python train.py --n_layer=14 --d_model=384 --head_dim=128 --parallel_block=false --init="normal" --init_std_o=0.00519 --init_std_down=0.00519 --beta1=0.95 --decay_shape="linear" --final_lr_fraction=0.05 --dataset="wikipedia_en"
MLP neurons of a small language model. Each row is named by its layer, matrix (up: input weights) and neuron, and shows model dimensions 96-351. Each number is 128 + 32 x the weight over its row's rms, rounded and kept within 0 to 255. Numbers have three digits each.
Before each neuron's rows, "fires after" lists the tokens most often just before its 100 highest values on Wikipedia text that the model never trained on; "fires in" lists the words (lower case) most often at its 100 highest values on Wikipedia text that the model never trained on.

fires after: "'", "-", " his", " her", " and", " in"
fires in: "s", "father", "one"
L4.up179:142157124155181134130135211130138060097054159137137099160101154177164129162163104099149140160096154092088125117116157160135097133108181195124140100088143095135171131129120145163093084100109171110098114136122126122141180128122135162117127144109124102127098219106147143130127112124117148141082111044068109155140097137160109075105096135132125106167094101152125118103071111122190103088089043115177150123104128090071117151059105161128103204143126156134174173149106113109103070139167113140145130090101100152126174052134174077128182113161116197156132174166086080140202057096109155229156149123148192121136081115134144110077118123148113191145109147150094145103176155142092120143139085129082144128142130174113130123116139117130136140113108190091143146132103141140133111157121168

fires after: ".", "\n", " ("
fires in: "in", "on", "both", "also", "following", "however"
L2.up6:133149125079131082107105131084112134171096134106110108095148068122126180112104086129095048124101145096142142069081086096142097107107099116122108170160144074126165094146116148176137126223095157083132133102176087084160164169081165134153139089175057159168106135110142047152100155082139164212110110117075118106140128181145120168163116140111113097122125129142106141178121180124148163130141129126138120164116106157137129105127047156166192168124148139134079136197155174142180183073133126198148092115092117114114140120091080132124174103110088109116127151128108120093146133089179164161100131042153121099125140078138098089134128127150164113216147128084168137134117151149176115104193123130110100079108204131092087121136173113147131161151139134165169104118131108095169023103167130

fires after: " 0;", ";", " 2;", " 1;", " 3;"
fires in: "0", "2", "1", "3", "5"
L2.up265:155103124158125114126161083151197127216159061158142110086118164108139111099125103143108093097119142137091097134129138128181122142106122183080085136118152082177151164124112131155085110144098154126096171177149159083135126147049200176172133094153093166158137105079134143062102081095097194142146121158133084116152118131064100109180140120168129121097130133138136056091126190079096090117137140055138111111201099153115108124124118121118146087152166175130171113129157158128132103086107114130145110120173170141142176126156158121084110157107138136074179131134106110161175119123120094137109096112175121130092140165105130153115165174144186166091096148203141100134151147136153081112181132105160146116119138102084093161092113166127109101103132129119176117111072163106074180173085070

fires after: " to", " would", " can", " will", " not", " had"
fires in: "be", "first", "been"
L2.up151:128130099107092120117109166085143040105123106087113134127111100123150077099132109163080123180124115133114076113132129144077071127165151154116152143145158185125145125140164131109120097157104098124139178149159087197132104131139114126117155098186118111091103104068137146113109119113130137158092152099106151124133167119255129094153151134120164105076115145183154107119055065140122093115201159110143151130127189134122158096167197200151134082178142105126133127106105104096101156057162099140157149248146169120126077110063124161102126110150132126176126162184074118111168154150108112104127117070113104086128176115110157120084127097140146110109094186139150097127176110115135110110129181180130090129118157069119149096077136116152093196087145106127165129119133109126135098159153080

fires after: " the", " in", " for", " during", " In"
fires in: "this", "same", "such", "latter", "similar", "following"
L4.up1445:149094131152180180097148161066120152145133110129123152113137089134150063092115140157170084061145114158094138097162107137104126111091096138145131115101108162178136137120180143177225124094124139092103124095128116076066148145156182147117154139114071110162136126166170144109099053136148090136093090095133142085070122113138145154134060157123165141134129144116125097105131162115131129176119103151126105161168140144178177114136103077161091126158125144138152106104141156092156132143117146145132048108140103133145098124103186108081130081177111148134101168173135147129180096131041131116123181149118110101156118087102134151129125098140130141209133149111061095098140106133108143133101135172144199083224175144114092094131077121143114091101131000158159084056141076134072185096125167

fires after: " the", " in", " his", " group", " Hor"
fires in: "that", "life", "matches", "horváth", "teams", "s"
L4.up24:132135088182142145088161092110120095155161110076134088150115122123127131159089101106136182082109143131109122119126101157070191122117143145096155102090120113127125110167118071127112080163056131115134135142088133110153169152179093147117222071076080109112057126164144164131108130085160165109123176169103122064124136147155069135076116097149151128086161206136087141051117170117140085117107078189185140161134086095132152150097134108131107098175126186192103151183125130128156093164144152115077128197152135098124141153055125083153124144134075121180078143097174128146155083119091122152196085085166135117120134143101118160097176175155131123186140112158097110192108108115154127104152114179108170127150158102063131129141102165123122131091141107111100084136185122093147113140104136

fires after: " was", " were"
fires in: "released", "announced", "held", "added"
L2.up1051:112112108157144063210128121102151113163161100095151114159072126126151099094115076124118095156125105153154118083094129144093085086089118158077153133166134211099124084094072122155141136068162173131105167092129158133121166087153146098101132046153121215119100115122149161124117117141163146143148089159104131096110091114167156142161126103117144151078116083140123150119077136086134122153109133080105126139154085158137103162118100092159153122039086122137145166153082127153087130128135101144090116209094119153146075130151136108089165089124137093081104120082165093146084152116115085159154108096144160097178112104159137119146180137081074185139123069158129081169097129110135117132189141166148172125122127121133115155119216095146174111129098123185116139129145141175055122201133149

fires after: " |", ";", " 0;", " /", " -", " 1;"
fires in: "0", "1", "10", "11"
L2.up1094:172185141081092163134119160189157159083091079110092158110174186119082118135126131121104150144111064146079157167079157096138138106045094122184150122141107131151146146146087121112140109142156132119139160088103097082158087120170102176160130156154140121076094172202147137117083138228128144135071140193098126154111142126191153132087099181155136133120138127116123158144093164132191141148104146129136124119100159083079103165078155153131095146137094091142124114127160086145076161171159100144092157146103155116176090188113192088116121144168137121164211172155175111163144110112102129146115150185095049160106126118090166184107066143056106229152153178110112167092125162162128130073102101132104115093167147104072100135181130129133098079116124143157152166153113116146032130140124126